config.toml
n_layer = 13
vocab_size = 32768
norm_eps = 1e-05
positions = "rope"
rope_base = 10000.0
qk_norm = true
attn_scale = 0.154
tie_embeddings = true
init = "uniform"
init_std_o = 0.00683
init_std_down = 0.00423
lr_head = 0.00517
warmup_steps = 0
doc_mask = true
MLP neurons of a small language model. Each row is named by its layer, matrix (gate and up: input weights) and neuron, and shows model dimensions 160-287. Each number is 128 + 24 x the weight over its row's rms, rounded and kept within 0 to 255. Numbers have three digits each. A neuron's up and down rows have the sign that makes its largest values positive.
After each neuron's rows, "fires on" lists the tokens most often at its 100 highest values on Wikipedia text that the model never trained on.

L2.gate163:101096161130112128132128101184108112110101127142134134136129128108141147123084134176151126155094133156105153119105150154160071151123145111160117150174117146165123104128124156091152125130089115136123152128125120110110121159118135069179120142090124085168089125116140115067138138120126097110077096132107136122154127148134130149100082101126145131099134109139099122123152107099156166129128
L2.up163:147091116055119154172139153149123119104137094075108142118130121158102164085125163119124123112117136141091102150152162168163140130159107110148144115105176143105115160165097113160142121148095141103151114116120106116104094124129116143088084089126113164154168164180137078089111113069142149157158092144144130126129120116132106119153104150137120102124132121133169121126173132146118089183115
fires on: "8", " DF", "feld", "ys", " GK", "3"

L2.gate269:108136152122138123096139134153165098113156138170100094127134118163138125115139124133180132160143128147120132143138114096090094132146105117157130146096116125155113142175082115172152100120127133117157089133151142150102152127134145107111122124158118135107103144161109136089127155149111094092143075055126137081102171153164171081116164113119150125103115096139129111110119101149129139109159
L2.up269:123136147113122122113094147124077132111117135143149109108153114129110128107131093153140175113169150122126123163113183088114129143149129128162143105084131127139159125153143119126085152133124130107146111125158108101125124092145093121090134152099118126113102145157160130110111142176095124095138150109146107141087115083130166111140145167115089138156129100151175152151129087105174144110157
fires on: ".", ",", "-", "|"

L3.gate713:132114104104110159092093153108133095115128086144124165105115166140167123116140131132125092135124110117124130141112095168100143198094143118109115135130098123104094119149148211108159177153118112146136103126082160149172155112148097140180178102111127119120085110127107105137082151122150100102137139121114093088118127150112121176107115121091116137082121090146137141140155141097110144137052
L3.up713:131107131138140135112123130096134150087116104165098126116142149119141162149121151130172097131103170133135121124103146098152092123116077113126115135118144089147108124147133105094113126131161124153112100148127160113133137115160173145164123114112160141113143118113121147096134096139147096140121097116102096093115106151138129142136087143134134154092110153143159126153141096107125146125157
fires on: " |"

L6.gate292:134141156121102140101135087124100168123160141128111142087100139144152160143142154145136122116128161155143128110116144089138099140158105175133154154110117135137118141131159126087139094134117134150105161152162072121085119112103131110117078108122090114114112119138106143056142123107140157129146134102175139148138094132173089141150164156086180104109131160135135152158086119095087124134111
L6.up292:138135134183146103161130107156148138142101113132074124091122146125139152113098111148132138098137140129103142133103118140116140132145164095117140117153139189148117162103124162144143108111121152124159118130154140139179104143144056128096117131154145143124111113133131141154113146136128157143100123116140116158131083158156123141165143124132147142169090088135126140160077130097128143114103
fires on: " |\n", " ", " a", "-", " (", "–"

L4.gate276:129084126121123139136114118141124112113131146130142136183170156118158117089120089166150126160176124172144112111152065156082148127131142151105133119142096147118114111132141165128161122111108109152108126136142131119156131086110123157138135145130117068116109139118137129168132102156148106160098079132145109117131087115147105147136123066121171138118144157118150136117150160147144124111149
L4.up276:160127137150147143110135138187155110126090125109140106132124110121159145147103150110109128094144153160114089094100130113130138127155140146101136096107110135097139130133105120113116146151126110125124102122131137165087177133079130143133150106105111105148107191167136166116064136125145145136156116101138097114136113121138139175102131124106156126099119108096118095138132112137131104168127
fires on: " |", " of", " the", " he"

L2.gate785:134135151141118134094108143127096149178111169164126131123181100118103115110104132129094130126094087131102117102139140112158136120126156126145102130134116103153143130095079157110135097149130075144126125063124122177135129124152129126126108132099137133156100122115104137147113144152144132116122112119102098078099123132137133123136049138090136111129155096122150110139126115151152123184144
L2.up785:136145125122142084155160125117148143175120154104097163148130115140120114123123161117078118100149106099119133120143127130125184153101137128116107151133138128127180086102149137128153094121116112077123127111119124149146126172147079154171135110148159163114100127128166158118140144127167156150127121109115103183155085076170120127107146167094137101090114115141143168095119102102072119140154
fires on: ".", "\"", " de"

L3.gate463:145134115132122123109148161159131147103125086156141151144077145112162168123084158153136114182132136143150130102103157136158155154107122116172128170092159144127119106135143121125148134129149140154176168146178099113129124111145123115132126112107132129128154143113098112095106139152112132145134100126094101105119140156087126111136147134101132104149127060166145092158126146142104111173134
L3.up463:114137110106142123161151093128127134145186149117139104108095117136132124151108128146132111119105145127127136154107115108103120140147132129139116161088141140137099146122142133125123140133123151120149115165110096135118100117143122171085114146141143131159104123115093133115112124151112160172089127124129065092162089098082105146125161170113123097151138176099103064131169129124105109140132
fires on: " February", " ft", "″N", " January", ":"

L3.gate323:109162179056153143120159072137087107119106124117140085126122129139095092156136131146157143138138119132149120164126157120119143136123153141118132131155136154137138114156143129130136131136168123137142149127128106129104156124135159091143170100142144195129130157161133125114112084123129114070064099096142115063145106193152194140119114127124145142083111109135149153132099138115097128112154
L3.up323:143126112116148184142098093126133119100112127122115085116139093070124112140122113164142162164094153132088135104144138119091102137108182127158150136152153091156123130127139117125157135123115101159162119134106135117146097148128138119150144149098128141157107106108104127133097126160147147113132131095126156129124079089124157134114151121119163123137161115120145093103131144109122135135110
fires on: ".", " .", ",", "t"

L10.gate89:114110092128116133135175162128111180150130105150162161121104167150144150108117098122155122126102085157129180116136145154142141086136157145102109172144121069121120122108135139105136085103147180089125153134127145127105141082159132142156166147122139123156088132143118120120150180161077129124140107159147129174158114155166153149096136148154129117085096163136109124133122158149108178145095
L10.up89:099099118138190123104135155152128111089141092142119135127133168156162131133105139133134058128120120112108132142075128140114146139090159184081133097111146147162120109159110107117124135137119145097168139151141119091144120089138153135148129166093099166154130115161147090119101147155088145110138125158130117118164136116118118112141109155083141135137095132131176147161091100152137123113156
fires on: " the", " early", " |", " late", " mid"

L2.gate127:130104169113163173117126126144147129151171154129104118125131127165156130114126145127077137100133097127155152138128173119133114124117139141109137097101096143150142141122121114137125165082162186071113106110108130126147156098136165130125135109104078112166167177105129125077145127113133087144163140143150174111134118113178123121117137118116129100145131121140141126146157084095121095104132
L2.up127:117114133156123174151133106134132126127163122128140126148125124091145151114108106146124137085129123119138090074160135131141142113169151113133161114112117131098121074123171127084162145125143125122079130131118172117150141130104134112134105135114125091135145153136094116131127157147106104112076163074138115169141130145136108115127146115140128113144141100123131144120138094153084090070139
fires on: ",", "\"", " |", " and"

L10.gate50:125158159108142132101158125140144102135108124130133101123150137155103103086115159105106078127147113146140121115147134134093129102146147115145127073152092101095145113134139140136154129142174176100076137083149144146104162146130104075096144142122118126138120152131121131124133121088107110159131142113131143135130107119121119161122105139111087121119137149106164126159141124121171117159149
L10.up50:109137169160169105115114133152105100109095113158108127085155101139105129121081087144117110159152108113157143156185156098095126159159152106098162129148109133123126129110108150101160131095168111113115129115096122071158124150142094110105108104098116136138120119111090099130107097148146092121128175127160128110141166102162078114146083101131092141109096139128153166118118103113118134172175
fires on: "1", "2", "3", "0", "6"

L6.gate411:123091100107107152138109077130075127145151144162117108141129063111136108121123160156131127118170107191128140141151103110115126152149150138154132130098142103131134110128104114111122128116135135191150107129125110108148167126110123150112160116149153113131154084148138116131143121111126119178115129128097077130117140145101131139104130135108122111116178136112114170105112154130143139136147
L6.up411:135120069090157157085136128107140122104106148124131089185069143136125120131140070128175121108138142119095129152095124119131133102148104155180130134095118113120116131150162110123135146143167135102089103174135137129162076125064107151133150138162108135106111134134147150159168139087130166130094121129142137119126117129130115101118120111111149132107102097115135117127100112103113177118111
fires on: " and", ",", "-in"

L6.gate579:109158114142102145143151154135129095157121167121129161154150139139077087098124130133110111121071137111123136106138128115129133109129124124107161127137138112152102097133119136127138182147110113139153103090136160103133101147109173126091076129075122111121138169170128106127129130136141086143162091121116130149135106179152154131125096101103154159140131123088137097099103149162158134131148
L6.up579:130157114129125119189149124131160121119124151184118134135102104158132131129136113127140134120119118153123137118096100106117187104122120143131161160085132129139115138111137177126180082134126157123136146096135120138099098134133124119150164097166121162098123123106153182128138129150174126116142110064139101111133110134146099120149180140119130125085110133131131150106128182160102146144129
fires on: ",", ".", " and"

L2.gate824:088082136104088109127129122151116109152144141161063152142128121165120175150153140138112142139109089174107126136149115132072112097070122159165146147104103157120155110104103125120130160135146082123095153123120130140159144078112160125140093128142133155152138098195161098122126160120158075141109145145112118104166122102149151120087133121105136136163139152135107142100143118110166141131137
L2.up824:107123140079135159165131140148137155129115123153140125160123082116120152170147092116127169140142121176123133118132157077121140113145123132179130108070114152082140092124134129138154161139169116120108151120176130138112121121118120125104107131160103127125128146149124115144105159129135151086144144138089115142108151091134104116114151123176096133155129079135146133126108138128141128147143
fires on: " and", " or", ",", " del", "io"

L2.gate16:104138082084140105115083113148125113150118114185140123127135093109125127146115089146128173107133139101107109081151100146114100142153141130141130140127150167142115113178128140086134116135164129130160142145158161077102102117069126118110133122118128143157102147117155127136161155124113133085164097129130126097118163098121071129140086128123099128138099105107166100131152124126127069150117
L2.up16:095097178137112159155132170151137108139134156167106124098117154158128141101141138107066147150104145104087120133093125112128126107149121157128109140127132178135124198129137144140102172132126136098154090107121109117157119163123107118085130080142176163131120184111103110146161111131169143148109134187148116137124107122102113098123130162149144094151157118141083074116135133147121083151139
fires on: ")", " DF", " GK", " had"

L6.gate532:107129126110096146139140131131111116119118117130119111108113131149135132124110118168115091156132143142140140143155112159146144110130122148115101132164163116108171137112100099157135068105133111109158120121116147134098091138129103153150087130157093147103145127114129159113125103103136118114102085135114147107133121125110119115145105126130116135104120124136127168154088190127112119110137
L6.up532:110094099118125128151142167157114154086096162151122123131127162148108177144115152141112113121133111160160121151126130127120101122129110122107107132143125154053135133136116149129114075105143153128100129121103170125074132127154099170108134099124146134130125095166158155112177160137116096105124129128098124127163135161088152136123123115158140132122123087123114191144104126138114148107147
fires on: ",", " a", " (", " while", " living", " from"

L4.gate637:110104132136157128087138141118141144134120152132065130098137168127129155127130111171117111192117125175108165121144125146080125108113118138127115098152129132128175150143122166058115107133113170138097127138131136169120144127141142112138145109141185133115107173115189102135136119173136124102114125097164102124124165136128121143102122113105118092097136155171121168137162123143130157144106
L4.up637:126110110122156160105149163165118139113146102193141167120143118114173118105126139088153132092142166116119119130119138123122126115130134092069119103152151066158128135169099168129133169135113113122117104104147129154154152149143124163119131104134185133132127172140127119117096124135088119126137167148142096137137096106090184144101175132128138128081127110111168139134149163083147111149135
fires on: " |"

L6.gate647:146097153129140134149113074107107143151138124146112093098099139101111161161162154079160081137132153130117136151093112126124134064126161142155148166146119101140171149137142152154143142107124139148113178168127099085105094129148115130118128117121115122118138102156102138115129128104125110139122111147056120197109116163148129146141152132085146130126157126116135101092104106154116089126131
L6.up647:109137120126122154082143082144130148123114136133107136122064169105111125070132125124141141143156144134136153124117137152125110115142124115110138140135117098098115103083146122156130098128123136076108167119129105105092086113124132202189122151127155136178146168176139110113101133116129123141121106155080141109108143141115101164112098098106146116124106115148088148121097095142117142123110
fires on: ",", " of", " Historic"

L2.gate770:192125152116112126160159127162091134141118136102119148136142122179089152076095104094094112127188118109085134129144119128103156125115124113134166147177131122152145147127133163152133156152113162147123131134133143129142172145135101111128153159107135097134109140134152127151126167089125102123100127144147147121108090118109120129098126140138078157123106114093122152114119157139161115149141
L2.up770:108088135158122134124117144085133128103105113116108123138116133119155128161100098120115124139143141108157106147110070112129094137152149103141131110120126112144103100123175106089124092118091099089119116144161133072144132134137173089124153092134105164100128081147117114152107144149124137152086156151164104140132201125133142120150112157129143213117152105095165122115138148099116148108152
fires on: "2", " co", "1", " o", " ten", " before"

L2.gate516:091098155126140152154097132159090160130110133139119120128118130126160121104079157141136114137102132138142072130105101126158148086135142115153162119136116125144164112121165152122144099109158138117149152123153103108085163148133124123074142170088125113131125134134139137116118131134098130133195097138151115146151100165125124134101129115127148151121143124128073124121106101128141155112169
L2.up516:125155127102159122145131161111144103127093149162150152119137126173112151123097122094105101177103137129114110099090110097136148116135140122133138162137081113166106137131134109103115218135140110141130135140123147144130156139137099146131127168113186129120064172129139126086161125092124145121150099105148091135155131091095140102119124115142125131140063160134074076142136154077129111123076
fires on: " |", "″N", ":", " ", " was", " –"

L4.gate305:086138116096124097106155107146131108128136114100125149103183170125135110130105170167143104078135125138118154149118102123163094114139141146094142115131124109124144126109140115156127096118161095098135123174108101145103096124107133113156138114099094111128171120150103126096169092095139077183144110114121154114150101148130117110127127159126160132125178104136144135094139138123141086145149
L4.up305:126073107149135112161167108153082145085152131132094152105144141129128121105112131153139131146127104161151105110160123164163161158127135147158155124133154174125150097119098162144103065143160166133104119114162147119191121102096125132126096142118118125172117145116162088072124163128137132118091143104105105132149083134116138163133121110147102118141142095159180126133119128122154150105115
fires on: " of", ",", " ", " (", " and", " or"